{
  "hidden_size": 576,
  "learning_rate": 0.000807,
  "beta2": 0.95
}
MLP neurons of a small language model. Each row is named by its layer, matrix (gate and up: input weights; down: output weights) and neuron, and shows model dimensions 0-127. Each number is 50 + 15 x the weight over its row's rms, rounded and kept within 0 to 99. A neuron's up and down rows have the sign that makes its largest values positive.
After each neuron's rows, "fires on" lists the tokens most often at its 100 highest values on Wikipedia text that the model never trained on.

L4.gate906:62 25 49 65 64 31 30 31 55 53 32 49 40 51 52 50 65 43 43 73 43 51 38 48 57 68 57 69 56 64 43 51 60 30 64 17 23 52 53 32 54 52 43 28 71 79 67 33 67 47 32 58 58 62 39 68 38 60 32 60 61 24 80 41 39 48 49 46 22 65 34 41 63 43 44 12 46 58 63 57 22 62 38 58 50 35 63 69 82 48 47 66 54 62 51 29 28 70 47 45 58 66 55 66 52 55 68 64 68 53 30 32 63 48 23 63 68 59 68 61 43 68 55 48 35 31 51 48
L4.up906:42 65 37 64 66 61 52 60 39 79 34 58 56 35 55 63 70 45 44 49 40 37 47 70 30 49 39 59 73 51 72 75 27 28 66 26 61 27 45 34 52 58 67 20 64 61 72 54 57 33 65 61 33 40 66 42 63 43 68 49 34 62 44 40 46 59 51 57 21 52 70 33 37 29 45 56 83 27 47 57 42 37 74 43 82 37 51 05 52 50 72 65 60 33 45 46 53 33 63 49 51 44 67 52 64 36 42 38 45 40 16 50 45 33 40 75 58 42 29 73 65 66 74 50 52 45 60 61
L4.down906:51 56 33 67 46 74 36 61 64 70 43 78 69 37 62 65 43 57 27 39 41 32 49 69 60 39 40 57 40 28 66 49 51 07 52 32 56 52 36 54 67 43 66 53 33 40 48 76 29 76 71 59 15 50 56 68 56 42 52 37 48 84 49 60 56 77 42 31 57 52 64 48 27 37 46 57 44 52 30 35 26 56 36 30 70 34 47 09 67 81 61 63 56 60 42 40 35 65 60 50 38 41 67 54 47 39 30 63 37 39 62 73 53 51 45 39 60 41 35 38 45 40 58 52 52 42 77 64
fires on: " It", " located", " /", " it", " =\n\n"

L4.gate1152:17 68 62 68 66 47 74 82 65 78 53 50 41 58 35 46 38 64 40 36 60 71 41 31 71 61 60 53 62 64 53 68 71 70 44 54 46 88 53 60 71 69 55 69 61 58 45 38 67 47 16 66 66 68 51 61 45 44 65 48 64 84 44 28 32 79 51 81 42 60 59 19 23 48 53 58 51 40 34 32 38 52 69 45 67 23 46 59 60 34 54 55 34 51 54 37 65 34 49 58 56 61 52 61 41 57 59 59 32 34 46 75 57 55 37 48 54 50 57 74 77 45 41 75 70 65 44 53
L4.up1152:39 40 43 31 54 22 71 70 48 59 67 49 30 63 38 68 26 55 83 79 34 66 59 42 60 16 46 42 45 60 37 59 69 56 38 76 59 56 65 60 53 50 37 61 48 51 43 30 50 62 35 41 71 29 19 55 51 43 31 42 55 55 56 57 34 33 59 68 50 47 68 69 16 62 58 41 34 40 55 32 36 53 45 52 66 47 29 56 24 24 63 57 54 68 50 41 62 30 37 48 37 57 30 25 50 46 47 48 27 71 61 81 50 43 70 46 62 43 68 75 58 42 66 57 45 59 39 24
L4.down1152:32 76 25 63 20 49 30 77 62 48 47 49 75 46 23 54 72 48 42 43 55 49 74 28 46 63 44 52 49 36 45 49 56 49 51 23 51 31 52 36 22 50 43 68 60 51 48 76 69 40 55 58 43 73 23 33 51 50 62 57 62 14 54 49 45 71 62 30 43 54 25 63 43 54 65 37 46 52 62 52 45 26 59 41 58 61 43 61 65 69 69 35 64 77 43 27 66 56 56 77 74 49 17 49 32 58 41 51 47 48 44 76 50 52 21 31 85 57 62 55 41 76 74 32 27 53 69 60
fires on: " there", " There", " :", ":", " Time", "-"

L4.gate763:59 68 52 83 69 41 78 40 40 65 72 48 66 58 56 63 67 52 43 58 66 69 35 38 37 28 29 44 56 61 34 28 70 55 52 82 20 54 67 64 65 32 35 12 50 52 54 41 65 39 35 46 22 45 61 42 26 62 48 63 36 65 58 52 42 55 30 57 48 48 46 47 36 52 57 60 66 61 45 60 40 31 41 49 23 34 42 58 47 72 59 55 58 48 44 46 37 86 56 64 71 51 51 66 46 48 64 57 42 77 44 49 47 51 34 37 67 71 73 63 33 50 36 54 73 38 70 43
L4.up763:59 48 28 48 31 73 53 63 49 61 72 72 34 67 38 66 40 54 19 56 51 25 38 54 52 48 60 77 50 60 44 51 46 45 21 51 35 58 38 78 54 51 42 45 47 39 36 71 63 45 33 33 54 42 70 30 52 71 46 61 62 46 71 27 62 59 34 45 60 40 65 43 68 57 51 47 48 34 31 45 46 22 58 36 45 63 31 47 54 31 38 52 60 73 76 30 63 42 51 44 62 78 37 65 50 76 68 40 40 65 27 47 64 48 39 27 61 62 46 40 25 42 43 40 38 60 55 74
L4.down763:41 46 45 60 39 78 42 44 18 59 46 77 42 54 45 46 20 77 35 38 42 26 51 66 38 55 66 72 47 74 39 53 77 50 39 34 47 58 41 51 38 58 66 41 30 44 41 55 68 45 44 18 60 53 61 43 71 32 49 71 64 50 75 20 45 65 39 51 56 52 62 58 44 53 53 53 58 57 55 51 60 35 53 56 47 78 28 39 52 22 53 44 66 79 75 30 46 41 82 35 46 66 23 56 56 59 40 39 35 78 35 63 32 29 54 50 74 56 64 32 38 30 58 48 35 38 62 52
fires on: "'s", " and", " of", " for"

L5.gate284:24 52 45 76 55 54 54 72 30 55 66 66 43 50 40 43 50 49 49 48 66 57 47 33 48 35 35 46 58 64 25 24 76 53 52 54 65 68 77 56 48 59 40 43 63 63 52 42 62 75 41 77 62 62 66 51 51 42 50 53 30 55 72 59 64 79 37 37 61 65 50 47 59 61 45 34 64 51 59 47 50 32 61 59 57 63 34 76 51 89 35 56 47 57 30 58 62 32 55 55 42 86 42 58 32 13 45 59 29 37 70 72 62 42 54 18 39 50 64 69 46 69 42 51 47 28 41 22
L5.up284:49 61 64 46 49 53 69 60 29 53 28 61 17 43 41 74 55 41 31 67 40 51 54 48 53 40 50 34 75 55 49 37 48 57 38 60 46 80 58 75 20 77 18 40 45 52 39 41 56 53 39 57 51 44 73 49 52 50 54 65 53 46 64 44 46 63 34 48 45 29 66 38 59 33 42 19 54 41 39 66 71 26 48 44 48 75 53 70 29 46 37 76 56 44 24 51 64 69 44 56 62 65 39 51 14 58 41 59 47 48 43 49 78 32 85 43 51 13 50 54 73 56 45 68 62 36 17 29
L5.down284:63 84 17 54 61 43 73 54 37 46 17 60 69 43 53 53 68 35 46 72 22 27 50 43 54 56 56 71 53 46 37 60 29 64 47 45 32 45 47 57 41 41 19 73 50 77 29 29 59 23 64 37 33 55 53 49 56 48 59 71 58 44 52 52 56 79 39 37 64 21 50 37 76 77 28 50 46 86 33 46 50 42 88 40 52 38 62 59 44 72 43 41 49 56 70 39 55 59 50 35 56 39 53 42 58 54 14 54 59 53 28 06 58 41 50 44 38 31 72 33 61 42 66 25 21 26 59 41
fires on: "-", ")", "19", " of", "\""

L5.gate2122:55 32 36 55 53 76 44 30 79 79 23 25 52 53 56 67 53 43 68 44 44 72 37 51 37 44 62 32 52 28 42 65 54 55 74 69 59 79 55 16 48 38 65 25 48 35 48 44 58 53 57 64 36 49 70 42 67 46 51 46 68 33 31 54 55 54 38 40 31 69 61 31 55 36 36 31 66 59 41 52 60 70 68 70 68 50 37 58 38 56 61 69 49 51 60 69 37 48 46 56 63 69 57 72 46 41 61 65 40 29 42 60 26 54 32 43 61 48 41 31 71 65 51 29 26 37 26 70
L5.up2122:77 47 56 52 64 20 65 33 53 47 24 61 42 35 40 61 49 38 53 52 39 57 31 42 37 56 62 70 32 48 64 71 59 62 70 60 56 31 25 41 58 49 33 71 29 45 39 31 65 41 38 51 55 36 39 52 68 34 66 53 45 67 64 59 42 30 52 64 27 52 59 34 45 69 44 54 50 53 53 80 70 78 37 48 43 44 60 70 60 21 44 53 47 40 55 96 26 56 24 23 38 48 43 33 43 23 15 50 55 25 41 45 46 53 40 78 66 31 75 30 19 39 23 23 40 35 20 27
L5.down2122:25 49 40 36 75 46 50 43 53 56 53 49 71 49 79 50 70 67 55 58 56 61 42 55 39 39 65 19 39 49 46 64 30 59 44 65 42 29 56 48 78 49 50 71 60 31 42 48 58 40 32 55 42 71 66 46 50 50 80 29 19 55 77 67 53 42 35 58 40 35 41 35 51 82 50 45 44 48 59 81 57 48 59 31 55 44 58 49 47 71 55 25 62 46 64 62 67 49 11 55 48 45 41 70 65 43 37 38 55 37 42 16 46 54 21 34 69 64 53 32 29 35 39 27 34 74 44 58
fires on: "'", " His", " his", "'s"

L4.gate248:37 34 67 80 72 59 66 42 36 51 34 31 52 50 62 69 49 47 77 46 54 33 73 34 54 41 59 70 57 59 53 68 45 83 74 34 59 57 37 43 42 41 51 72 43 45 38 74 61 50 64 38 23 66 51 59 67 39 17 72 40 53 43 59 18 56 56 50 44 28 62 80 33 32 43 48 59 58 60 31 33 42 63 32 63 49 25 39 34 96 49 61 73 43 52 54 52 42 77 60 44 66 58 60 46 29 29 37 46 37 45 95 30 59 56 42 59 69 73 28 63 56 60 33 21 68 40 30
L4.up248:47 26 60 63 79 34 54 22 64 32 54 63 61 66 58 44 62 28 68 52 86 39 48 72 51 40 26 72 54 46 57 45 50 29 73 47 34 56 44 56 34 53 50 66 56 50 42 10 62 71 49 78 36 62 52 64 40 66 45 50 35 35 35 50 65 47 14 46 54 49 48 73 39 52 19 54 46 58 68 63 41 59 37 33 37 62 53 43 65 30 38 63 48 49 44 63 64 54 56 65 86 10 40 21 55 71 59 42 58 60 53 29 47 61 51 68 61 70 73 38 66 46 28 50 71 22 68 60
L4.down248:41 58 53 59 50 37 47 66 58 35 39 62 45 28 40 32 48 73 69 63 51 23 66 61 59 92 50 38 57 56 41 45 49 41 53 25 24 45 64 53 54 52 57 74 63 71 42 34 51 69 36 82 26 40 28 85 26 40 44 53 23 55 29 57 49 38 37 47 49 56 55 37 83 56 43 80 44 42 20 55 46 54 46 57 56 41 75 45 48 25 71 74 51 59 51 51 53 42 29 66 88 61 21 71 46 51 38 11 49 62 30 42 64 66 57 73 19 30 58 28 38 55 37 54 65 67 34 38
fires on: " by", " for", "-", " of", " the", "="

L5.gate864:30 77 52 48 50 42 72 71 45 37 59 27 31 56 58 67 64 44 52 13 37 51 71 58 68 29 47 64 61 47 46 51 48 41 48 94 65 46 47 36 36 43 52 63 54 41 45 65 47 48 33 63 58 30 29 19 42 59 68 35 42 38 37 68 47 44 26 57 57 27 52 44 40 79 52 27 71 44 48 30 61 65 41 59 59 30 40 73 47 56 55 70 13 41 71 37 44 58 44 29 30 45 43 42 59 51 65 45 73 78 66 27 59 81 64 74 71 59 48 77 47 61 60 51 59 81 39 47
L5.up864:63 71 31 51 51 24 72 54 65 37 85 42 61 53 41 30 44 37 66 59 40 09 34 31 46 40 44 61 53 64 61 66 55 63 66 38 53 50 64 57 28 39 36 68 48 37 68 41 44 48 31 32 48 42 35 59 43 31 30 51 52 34 42 44 30 22 77 82 36 22 56 52 48 55 42 65 47 33 31 37 55 55 57 82 51 55 44 47 41 47 55 28 35 21 51 20 46 47 37 71 41 65 34 45 55 53 71 41 57 49 18 33 73 55 81 37 41 41 16 24 36 44 50 45 56 43 62 22
L5.down864:57 47 34 43 72 37 54 59 68 45 36 53 72 74 60 44 69 44 31 36 51 56 83 37 74 37 68 44 46 29 44 52 45 28 72 34 28 55 44 54 33 62 42 39 37 60 39 57 42 61 72 42 50 53 45 79 85 48 77 68 61 27 52 44 52 72 21 43 66 70 53 47 62 46 49 46 58 80 60 70 56 65 52 34 61 38 60 40 68 88 72 51 61 43 67 44 50 45 69 66 53 72 41 48 58 34 51 78 84 37 53 41 42 72 49 74 30 33 48 50 70 69 49 40 44 37 53 62
fires on: "-", ".", "+", " Winner", " For", ":"

L4.gate626:42 62 42 76 33 40 45 56 72 42 59 74 68 32 46 59 59 21 51 44 59 53 42 45 52 73 31 57 41 64 15 27 68 17 38 42 37 24 72 70 59 57 43 71 53 49 50 45 47 41 64 49 29 62 76 55 43 47 57 55 66 47 38 61 59 63 56 65 24 48 67 55 54 80 52 72 45 61 39 71 49 17 88 70 50 70 21 50 53 67 76 62 60 64 64 84 59 70 40 64 41 64 33 54 55 54 65 38 42 47 63 47 58 70 59 26 64 72 62 38 15 35 33 36 67 20 27 76
L4.up626:33 63 77 46 28 55 73 70 45 41 83 71 38 48 48 63 53 47 70 89 72 59 55 36 63 47 49 58 44 34 41 46 48 43 38 66 29 47 77 71 30 53 42 36 41 71 31 37 68 33 62 53 33 78 39 49 42 59 44 66 60 37 65 59 58 66 39 67 70 66 64 30 36 30 60 59 47 43 48 56 46 16 59 34 33 73 35 62 34 72 47 47 57 50 65 37 55 49 52 72 71 47 29 56 56 63 65 37 46 45 37 50 67 81 33 58 84 66 24 35 38 44 37 51 44 32 75 50
L4.down626:33 86 68 54 43 55 61 64 39 40 42 56 47 61 30 60 90 53 55 50 57 40 51 73 36 58 48 58 53 44 23 63 73 29 48 44 49 40 48 65 44 35 55 31 47 45 34 46 61 30 49 46 38 59 55 63 53 43 40 53 58 44 66 58 62 59 56 52 46 73 80 53 42 43 43 51 42 78 69 89 41 19 56 53 50 66 55 42 51 35 53 43 66 85 62 41 49 59 33 40 64 41 32 77 60 46 53 30 33 46 42 51 76 52 52 38 75 63 46 41 36 68 65 34 63 20 79 33
fires on: " of", "'s", " with"

L4.gate1777:62 50 53 21 40 67 64 25 36 55 63 27 55 50 44 62 59 35 41 32 77 58 38 42 44 30 41 26 42 49 46 54 50 52 55 46 43 49 35 52 59 45 60 60 37 71 35 43 36 41 42 55 77 54 74 36 49 55 49 68 34 35 36 43 28 58 67 26 58 53 46 13 55 44 54 46 56 62 30 27 61 16 39 78 32 67 40 62 47 87 58 42 69 07 35 33 32 63 68 65 26 57 66 54 71 46 64 85 71 61 26 69 54 49 69 53 59 61 44 43 69 58 38 45 45 59 66 54
L4.up1777:47 18 52 60 60 33 48 35 38 67 29 43 90 52 64 52 57 62 61 31 54 66 29 62 39 48 73 70 58 61 48 51 52 31 44 54 25 39 42 49 42 47 18 47 49 66 43 49 51 52 51 55 71 51 41 22 41 50 46 38 63 66 74 25 62 56 57 31 51 42 35 55 66 54 32 63 42 72 47 42 63 44 55 40 38 41 53 28 31 25 51 19 71 33 41 28 04 45 60 38 68 81 37 58 42 59 41 24 54 62 70 64 36 54 63 52 62 24 84 38 54 38 61 41 57 57 71 46
L4.down1777:55 59 41 66 53 53 20 57 24 79 55 49 11 33 78 41 31 65 40 71 53 51 65 56 35 86 58 56 21 52 59 60 72 41 59 51 56 55 56 17 57 71 59 50 51 40 51 58 40 75 58 56 43 44 49 66 71 55 62 44 39 44 66 22 49 44 28 45 77 43 42 34 56 37 43 58 61 30 64 37 58 41 65 47 70 58 50 43 52 49 53 36 57 59 59 41 43 50 52 55 44 73 58 36 48 42 52 67 33 26 49 38 63 61 31 75 56 51 50 52 46 28 45 68 61 36 23 53
fires on: " of", " to", "|", "19", "ally", " own"

L4.gate1907:63 42 52 43 69 48 65 52 67 58 51 37 33 61 35 51 54 32 54 37 40 43 63 48 44 37 53 63 47 77 37 58 35 21 57 65 74 65 47 29 53 79 42 62 57 87 26 77 69 41 55 80 66 79 76 35 65 70 44 62 38 55 51 28 36 66 35 39 54 42 39 29 26 64 69 32 55 29 66 60 61 58 49 59 37 56 67 62 34 56 50 59 39 50 61 62 44 40 65 33 37 60 45 44 54 45 41 56 73 48 44 69 29 50 42 41 77 59 35 67 47 34 65 65 67 48 46 59
L4.up1907:32 40 59 77 61 20 43 48 47 43 43 37 72 43 56 58 35 22 48 42 54 56 50 43 66 44 59 52 64 71 53 29 33 40 45 62 49 43 69 44 50 71 41 40 50 55 62 44 46 60 64 63 28 60 49 21 65 51 40 53 46 64 46 48 35 45 65 54 39 31 13 43 56 52 76 55 58 25 63 58 66 37 23 34 51 33 73 28 32 60 66 32 41 73 50 42 50 71 48 48 41 73 50 56 51 45 60 64 71 46 47 37 61 50 51 34 74 55 39 45 33 42 59 41 68 47 54 63
L4.down1907:57 65 42 58 36 33 91 55 45 52 62 55 46 27 20 46 42 63 67 46 45 49 35 43 34 47 41 56 54 41 52 39 63 60 51 60 72 35 42 28 59 57 48 17 39 56 49 55 14 52 46 35 35 46 75 63 55 44 91 41 57 17 54 40 40 46 66 59 77 60 77 59 51 39 90 63 51 56 31 19 45 57 34 46 49 53 73 23 66 46 70 38 47 62 59 37 64 35 75 54 68 53 60 44 74 68 43 60 58 37 48 47 14 67 54 64 46 30 60 30 49 19 61 54 20 45 39 40
fires on: " |", " of", " late", " notable", " to"

L4.gate1758:21 28 41 58 52 61 66 34 70 62 56 49 59 42 38 30 37 38 48 69 52 49 40 55 82 73 55 30 42 62 45 23 55 46 43 42 82 50 70 73 68 48 48 63 48 59 46 24 33 54 55 22 55 70 93 21 70 34 42 36 61 55 50 30 26 57 48 61 43 56 86 46 71 78 64 37 70 24 66 47 43 31 49 52 77 59 19 37 55 54 42 43 44 48 57 47 49 60 22 42 41 71 49 38 37 43 59 56 54 57 53 62 55 42 32 25 45 41 60 35 49 74 38 33 66 70 36 38
L4.up1758:44 66 58 52 37 44 55 35 33 48 55 44 41 52 38 44 53 44 79 39 62 67 45 45 49 64 35 63 63 24 80 48 49 36 51 42 25 51 24 64 43 79 31 31 41 31 68 24 41 54 49 65 79 37 57 52 24 41 47 72 55 36 52 83 68 49 58 68 56 69 59 56 29 36 51 49 34 55 51 48 79 32 74 29 53 68 44 27 43 76 30 66 38 61 65 41 66 39 48 22 54 50 67 58 50 74 41 52 25 82 34 22 61 61 36 52 40 24 52 42 35 34 54 48 78 48 66 47
L4.down1758:34 60 61 37 32 47 38 39 52 78 53 39 18 53 51 64 75 24 72 43 42 47 73 32 43 58 22 73 51 22 70 61 60 36 49 53 21 36 58 29 32 71 46 38 57 84 45 33 39 68 55 89 46 51 26 51 53 35 31 57 40 54 56 40 43 80 64 57 51 38 45 73 37 43 46 60 31 63 55 68 34 30 57 32 44 60 64 44 38 49 42 89 14 61 64 54 48 54 47 37 57 51 66 76 42 63 34 75 42 70 40 57 87 70 71 53 63 50 58 50 65 44 67 59 59 44 54 58
fires on: " of", " other", " such", " to"

L4.gate689:71 21 40 50 56 47 38 68 37 55 58 54 72 34 25 54 54 55 52 50 37 61 73 39 37 25 40 31 42 50 30 48 54 55 40 47 15 39 63 45 33 53 24 58 35 41 17 39 51 71 29 45 28 41 61 62 44 42 55 78 77 55 52 31 31 76 29 76 29 49 74 87 44 53 38 56 59 35 52 14 51 43 36 78 63 68 41 21 42 72 56 85 83 34 47 68 48 77 49 42 55 54 61 61 64 58 39 71 64 48 47 43 47 47 53 26 60 42 58 57 36 23 48 60 62 63 38 68
L4.up689:46 59 56 92 49 62 42 26 58 71 76 27 36 71 90 48 62 41 33 34 43 52 66 74 40 35 21 29 40 49 53 43 44 18 47 77 81 57 47 21 56 64 61 33 72 41 59 21 63 62 70 43 33 47 39 60 42 52 43 35 47 69 28 37 69 68 40 25 33 51 55 55 46 54 53 37 40 81 47 59 37 57 72 46 17 54 44 96 52 31 59 74 33 70 36 41 45 49 61 74 75 45 51 53 51 68 72 31 53 62 44 36 62 34 23 52 41 47 53 57 17 57 33 57 47 22 60 65
L4.down689:68 56 45 83 47 69 45 95 56 54 68 66 73 11 53 38 44 70 49 29 28 73 47 64 23 30 39 12 35 68 40 63 31 63 47 40 47 53 72 33 35 10 35 32 35 33 48 19 60 43 47 44 53 60 32 54 50 70 31 46 40 53 46 26 49 50 51 35 28 10 61 61 55 42 30 89 46 50 42 29 39 53 63 45 41 54 52 17 33 63 55 58 50 59 42 52 49 60 43 61 66 57 82 41 60 38 92 20 45 40 50 54 34 59 45 60 53 50 54 49 27 49 55 48 51 52 50 60
fires on: " for", " played", " against", " the", " lost"

L4.gate893:62 33 45 42 56 55 70 64 54 60 59 22 35 76 43 64 46 27 15 44 32 23 65 64 47 59 51 67 64 64 47 39 57 14 38 96 39 61 56 77 43 35 42 50 64 71 68 66 71 14 48 36 43 53 62 40 38 36 39 58 42 48 09 72 55 63 51 45 31 54 58 39 46 35 76 34 41 56 38 72 48 50 31 50 37 60 29 50 43 37 48 44 43 79 73 50 61 52 68 55 50 57 58 56 59 34 48 64 59 42 74 43 43 71 61 42 52 34 49 59 55 40 60 57 64 51 26 42
L4.up893:71 64 33 18 72 63 55 67 31 63 36 22 37 65 42 70 66 50 44 47 34 42 46 45 74 42 51 50 66 31 56 47 43 31 53 43 76 74 48 32 34 59 46 46 78 46 77 32 58 69 46 47 64 37 39 36 42 52 50 62 49 13 52 64 71 28 53 52 61 64 53 78 77 51 73 72 31 30 42 69 56 59 57 48 65 62 56 25 55 41 46 80 57 36 47 68 65 43 55 52 46 74 56 53 44 37 36 42 81 41 38 39 67 75 77 40 45 52 30 50 25 63 47 66 78 34 45 51
L4.down893:57 57 28 50 44 40 63 59 43 58 44 24 37 24 54 55 71 58 54 45 40 33 38 40 67 41 47 58 61 21 56 71 45 34 90 70 55 73 57 50 70 76 42 65 51 60 51 63 50 64 53 39 59 21 63 63 88 49 44 49 53 47 74 59 74 59 44 49 53 56 55 58 69 67 68 73 58 75 42 68 85 49 39 67 68 29 48 31 63 68 34 84 70 64 69 67 43 61 35 52 46 64 46 57 59 52 63 68 70 40 41 69 40 54 63 60 48 63 40 37 54 44 32 51 60 40 63 60
fires on: ";", "0", ":", "\n\n", "\n", "-"

L4.gate1257:22 29 52 56 46 92 62 36 54 62 53 70 56 31 47 42 44 36 75 64 59 66 58 43 39 22 31 42 46 46 48 63 14 70 48 17 40 48 51 58 53 49 64 44 42 40 51 41 69 30 51 70 45 53 48 64 50 52 64 33 45 44 30 67 64 58 83 56 30 49 38 49 59 64 69 46 40 28 51 50 30 67 58 42 40 79 66 59 53 74 55 47 57 21 50 48 79 57 20 61 55 67 51 61 69 29 41 48 38 28 47 68 60 36 44 50 59 45 57 57 56 36 47 34 39 36 57 62
L4.up1257:43 43 74 27 45 67 74 28 38 44 36 30 47 47 59 65 54 51 50 39 37 82 58 42 42 50 41 36 49 28 41 70 40 48 73 58 57 62 46 45 62 40 18 48 61 52 34 22 65 60 45 62 09 44 65 51 59 39 43 64 58 70 29 43 46 50 29 58 40 59 77 59 42 45 44 46 69 64 56 28 48 21 44 55 48 68 24 15 57 43 44 66 62 68 44 61 55 42 48 59 26 24 50 37 57 59 56 63 39 56 12 39 61 53 53 64 36 62 67 28 59 39 03 49 36 37 38 38
L4.down1257:52 49 22 63 67 57 44 66 54 70 37 51 33 35 58 48 62 74 75 38 68 53 64 57 68 44 77 26 44 48 62 57 30 60 23 51 34 55 59 52 45 35 49 48 71 33 66 50 56 49 41 71 70 85 54 60 32 64 54 38 51 66 41 53 60 64 72 33 34 53 39 42 40 62 31 37 39 27 60 73 49 62 58 51 30 69 57 59 39 83 67 57 50 44 79 43 45 58 28 57 66 55 56 59 52 48 27 49 49 40 52 51 66 69 35 60 71 36 53 63 53 21 58 51 28 49 48 55
fires on: "'", " His", " his", " Her", " her", " my"

L5.gate1770:38 53 70 40 54 77 72 33 39 40 68 49 18 46 53 34 90 44 43 37 57 51 63 21 54 35 56 54 52 31 51 58 32 45 42 54 29 49 71 60 69 50 79 67 48 47 54 38 56 42 46 46 26 34 57 66 25 37 27 55 62 37 60 34 29 48 35 79 63 56 37 43 78 74 85 64 81 65 56 79 74 16 60 81 45 53 43 35 46 58 12 74 63 51 68 50 22 58 75 54 67 33 71 75 32 75 61 59 45 48 49 48 48 49 38 67 51 27 52 41 62 28 40 54 56 42 15 11
L5.up1770:32 81 56 34 58 53 47 44 48 47 39 51 43 41 41 63 49 68 82 54 55 42 67 54 27 48 31 77 59 41 36 40 50 51 69 43 21 52 61 55 60 39 57 60 46 22 49 51 49 44 85 29 44 46 41 44 39 57 43 49 59 60 79 37 41 28 64 61 50 27 53 51 43 54 57 38 68 61 40 40 72 17 59 36 28 63 55 40 50 71 33 59 71 38 74 47 38 50 66 38 53 29 60 34 27 24 39 56 53 72 34 39 68 36 36 54 54 45 50 38 51 37 46 63 30 40 30 13
L5.down1770:58 23 55 40 26 35 28 74 52 46 29 56 49 35 69 55 46 69 55 61 62 42 45 78 31 88 46 48 35 46 48 44 66 88 70 42 43 48 66 43 54 59 51 36 40 44 46 58 53 40 61 54 43 47 63 26 78 77 99 65 47 75 44 56 41 73 75 44 29 40 53 35 42 43 43 29 36 58 53 43 46 51 45 38 38 46 78 64 61 53 55 29 67 44 47 53 39 56 56 48 54 37 41 20 51 30 35 56 60 63 83 47 27 51 47 37 63 62 48 39 51 47 40 42 56 64 62 68
fires on: ".", "al", "ury"

L5.gate2174:30 43 38 66 66 48 72 54 46 34 36 50 48 43 62 41 77 49 68 43 41 60 67 35 35 79 73 58 67 52 52 31 42 38 35 32 68 70 54 31 47 41 64 53 68 67 82 72 59 24 43 71 58 53 66 63 77 50 66 35 76 46 62 54 55 39 83 23 50 66 53 55 61 65 44 54 48 67 74 39 52 37 45 33 21 51 68 41 47 59 65 68 67 69 24 39 48 64 50 41 68 59 46 70 64 47 48 53 40 57 64 54 62 59 46 24 38 35 42 47 50 60 50 15 42 37 64 56
L5.up2174:40 48 54 84 47 73 29 89 52 42 38 52 45 50 53 30 66 23 48 60 68 50 52 72 49 59 45 52 70 66 46 61 56 72 44 66 41 65 68 27 36 73 65 35 60 51 38 47 67 41 28 54 56 36 57 41 46 63 64 72 71 60 65 39 43 51 49 41 47 58 74 34 69 61 61 43 40 71 58 51 53 46 60 23 43 65 55 28 22 56 53 51 52 64 71 50 63 54 47 49 61 39 27 42 55 18 41 44 40 35 70 50 43 44 67 54 54 48 46 31 67 52 89 31 59 46 41 72
L5.down2174:37 54 65 30 57 35 48 53 48 53 71 19 22 54 36 33 44 40 53 66 40 19 26 56 12 43 51 44 49 27 32 38 27 71 58 63 39 71 34 40 58 65 37 52 39 48 39 31 64 44 68 32 60 68 41 48 27 33 27 57 57 57 42 60 52 76 58 73 54 53 66 55 30 63 65 33 39 66 53 71 51 54 54 55 41 41 50 54 69 48 51 41 44 78 70 58 83 57 51 35 60 50 53 60 25 29 26 55 65 60 41 46 68 81 35 50 38 26 56 09 50 37 35 36 51 40 48 67
fires on: "-", "19", "he", "97", "20"

L4.gate1012:63 37 58 43 65 30 73 40 50 61 58 55 72 58 57 43 56 40 37 45 54 34 51 24 34 59 66 48 42 54 47 60 65 36 58 68 64 49 81 51 24 57 39 64 55 19 37 80 25 38 49 80 28 65 65 72 71 55 69 75 61 36 31 38 36 57 60 34 39 54 64 51 50 49 62 30 47 65 46 70 41 30 55 82 38 69 53 54 51 54 72 21 73 51 62 72 31 74 67 55 56 70 63 41 35 44 43 40 70 45 27 57 44 73 56 40 73 30 43 49 67 60 57 31 40 18 25 83
L4.up1012:65 52 59 56 27 51 36 44 22 64 69 42 65 41 47 55 29 65 22 69 48 41 35 28 63 46 70 55 51 62 61 41 56 35 50 68 45 70 47 56 51 68 36 64 38 45 19 26 32 10 45 18 38 78 57 44 71 53 25 45 60 57 37 26 62 34 67 53 55 42 79 59 46 38 51 53 71 40 24 42 32 65 59 43 59 17 26 40 58 63 74 30 68 45 35 59 52 34 85 74 90 69 58 49 59 28 22 65 40 47 58 58 58 64 54 24 36 58 50 26 46 43 65 27 42 34 74 67
L4.down1012:51 52 69 60 42 50 41 55 21 46 45 51 63 76 39 54 56 45 42 34 52 46 47 50 24 49 41 35 37 69 57 74 35 28 32 56 47 50 53 66 60 54 53 35 49 54 53 73 42 43 32 44 26 59 68 55 64 35 62 50 45 47 78 32 59 37 76 30 41 88 65 42 69 59 60 46 54 57 40 55 80 43 65 41 31 48 40 62 55 56 65 30 31 64 78 57 23 63 68 57 55 79 51 52 42 38 46 19 37 47 36 60 92 42 69 16 53 55 29 38 41 72 73 58 59 11 61 46
fires on: " the", " of", " first", " Irish", " Scottish"